Weights of a small GPT-style language model, trained from scratch on English Wikipedia.
Size: 8 layers, width 640, 64.9M parameters.
Architecture: RMSNorm before each block, rotary positions, no biases in attention or MLP.
MLP neurons of a small language model. Each row is named by its layer, matrix (gate and up: input weights) and neuron, and shows model dimensions 160-287. Each number is 500 + 50 x the weight over its row's rms, rounded and kept within 0 to 999. Numbers have three digits each. A neuron's up and down rows have the sign that makes its largest values positive.
Before each neuron's rows, "fires after" lists the tokens most often just before its 100 highest values on Wikipedia text that the model never trained on.

fires after: "-", " P", " p", "P", " Preceded"
L2.gate577:484451505537465531508477560541533491564517480497431492539494532549489473495500469433416550464570442537561485517457469514554467510502483484444474560503477505509510525514505537524438570504533528491508517513447479512536485559367532551488505496491528482390477464547428484440463576454487486455459513503422567545398490539454480465504477508515549475471499462417460533527575561525516508444568
L2.up577:479555508466467516601443449401430493454482575344514471445558425430510582498466608532483458509447493550473490404519490471470463531497421453463469483473470580457492519454569547480536542543440506448509487453542486594456566466511518523488484464584542488531549572525466449506532564496499532457501494585502491477520435517532539524487460438610532424508565550429480557436510440512598451504501

fires after: " B", "erb", "P", " C", "C", "ab"
L2.gate3:498620482394424469539456491605525572556485516453529551477501426513616555554427505526484634481501463498556450450587507511432453514526593563614510408479436508485449514527476560514482507371446496575574524544459508475562567626486578451530418557486507449507559491531504451516459491405451475526448484499528489464493529417408448520463437549498520493584520482500552426519486476485550520460522
L2.up3:504481511529442571537448476416492509465480508468504469571549528512503584494535574530485451485536502408423536519602457498479383469459480489547471441500543492567484597503481513391529529546538536524521545479660471505580469479540567399566481512546487555426398464451412443514429579546469466390472431453555478509536603576556533575470530553530437550477522443492493514471467472447440569523445

fires after: " the", " The", "rop", "yl", "at", "p"
L2.gate2539:596430544486573513453507552456454489484619487460450520484558442505490504512591507525395443466529517470492507572587476518462453417416461517482472554561579490464453423435407494481467523557602504469536486449554426457458484482515529535512614596495476478470541554566511461543493536431502548460424514456523532525495475477378574530510555400522471472609451478436496469551589578384570461525473
L2.up2539:508520560543474478435492578531530485513522486589500573538522449459427482544497515529488463457411584494562483480568463475433439425478498421460502458400505542455575510466598460457514511549441532520376482426517450471470450523482568500564435502425392463484443558532540506462534439511522507492467550474514434474576513471480514436415509493451433419477608519495514460488451533487535456557574

fires after: " S", "S", " Q", " (", " pre"
L2.gate1550:549562553484566519513543556504560495399529436504548463470592502453562539405416518519492447551496421525556447535461420509511444575494491460485450554543453587488415610453520563511603495486542529537509519520490502585442466470482541463406515603414433484537574452571413379440562549484488545536604437492514425493446545541469519541572537562396495519557407472506470453530579542500455499514471
L2.up1550:430479465473494511548486386440519517428500569479461532480471511484430491550409536581464463578522451513449513496526594376594558586399418487547542579454443537594387576447513513474597429518390486456518528477409446575413506545414427544539587540467463537470526529455487393545557538559511556646496532325420597511517498519528519443636445465530460457553526522530466445489458551490530499500555

fires after: "S", "I", " S", "M", "F", " Sal"
L2.gate253:507539573502399487524630520478584512619508496494558528511497520412471574435542477488525500556563468541450439508554501475479496525494531521540487544549457553494494499557584515545509516560434425428475539481459514483484533447591462429508525533503488443507488419532506473544418444539482505585511451556432525652482485434476542426426389499461593431506510494518531422583478409560456517529525
L2.up253:465550531437516469530506390533470535430434530407454505477473479488419521555480459498459623445579549447526487540480501499526466466493482542515522431452445485480487437467531448499551488568522431513580555590462466488535453463515463478538464563422547554504563624588526483530495451404495472490512552482462458520476516528553504530501554480480546530496506368456534487442464419497464578529508

fires after: " t", " T", " B", "T", " b", " children"
L2.gate738:459455491493499483503576531443525534430516485448553490473443630569530497554528521564467420535542414539510549475464426541523554491478469503515452490480490582557453539516523470383559494553528408507514508492549505444461481489637447531474544526438629499466536461572502572560425511463481501512504521439533547505543447428534501481548515543600546558512514483511468552500523574421494478561541
L2.up738:541454449516500475451566457530545485517486481554487457473475495500551415587522450482529482594440591449508530520571504664506518528505531534436463487532534523521445510546533431504479461465514572515528544451401524460437473507549364446516446490521523504443508512447516536419487474466420524513535471483513492469467542439509534518535490573490560485526538551453560460536529431527538458476591

fires after: " the", " The", " a", " A", " an", "A"
L2.gate2990:489544521402490504507504461498577480544452510618414465479533557423511479480528532650479475501458507494418502461503476425526550439423553560501467587489559463552501519575540508540536559568494531461559486536538522560487466470512514454494506518473496455446510468496483502472527553383461480527445482449562572550470520500441632432492516493552491526510442503503574520480456469486445463546466
L2.up2990:487533543548530508464557480426476534486501443499503552591516517501485556478501466418485470584421560551631533446420546426513492476476398490413455434422493515531528577473541472547483493455489427553515514403516501473424507468476469448443476555489515496461475492621523520544499499505541537422508475451553483482446464538405523498506513516471478620477497601511466510438440540452472515518569

fires after: " P", " V", " p", "|", " Sw", " c"
L2.gate2971:506535470436556521575604455526451547472477525462504467514560420533548532490495541443519573426497410579580617524459453500498420553454512510521585542554539507511480552469455545541552546552397488499502539504593489472369443491490340524532502510567556443516518482526361499464481528507526576519469479524539563501503469516452534596644462493522553483468500487476501574460569555562446574563478
L2.up2971:460517563494518524480474558528555493517500458509468537519482547440451465588539522492365527515445469486503482429584486418522505482555441444470539504509465492432502470621448439495536540453465575449444538538508525505529552364515531388485538510617531511495579526537447581493452557501483503505487504540404407576481568621455502514533436510454450460502383547434531442469502489471553547545543

fires after: " P", " V", " T", " p", " U", "im"
L2.gate923:528497446509587459590565481503467487501553562378491506434474431488526467524514565476465533534424449476584470548476601458516554467581557545460521410407451497481497502520514546510437527556489524470534450483489582544426486469495505501464475500549522541545534567505486464543443576483504544534486512549449498470607528555449450541449549553491461522479530530556508497531505442542507461523541
L2.up923:497485505475458517513550528493537502504479486394536477574436442434429571591541445449553492542545506499428469496429406508478497466428470504536518528457429428576531477477549533497499521405441453532540541460474388488425503468498456497538524535637420546520530450501527535470425527443564524465458444514519456535556584544505486545504492510568519499501481445495538508545551442502449514623477

fires after: " T", " t", "T", "P"
L2.gate110:453429530438533519441507486331441555557490531575483371541487538488564510503531451518510485447523560493520571522462426600506464507490492478556499546520516516537479402419423455413444493434533440461546502618502414526446534453522463500502524580599574545433473564555437673481492505487460556446515498484478449519495509461446520545442495504345500493586521454426523504423525521401520445442425
L2.up110:580529543608502465567576573495435473521511482519462434483537419475500418517458436498603440521542606522546508499452503503481449453499535486524549453597571504473485553507528528466595542466518512530447580452441465437488516488519486489532540595498478482563456475534535530491555581624517451550506500519442473465470458374499490475512494499501495502446556492532530569525432527430614497487418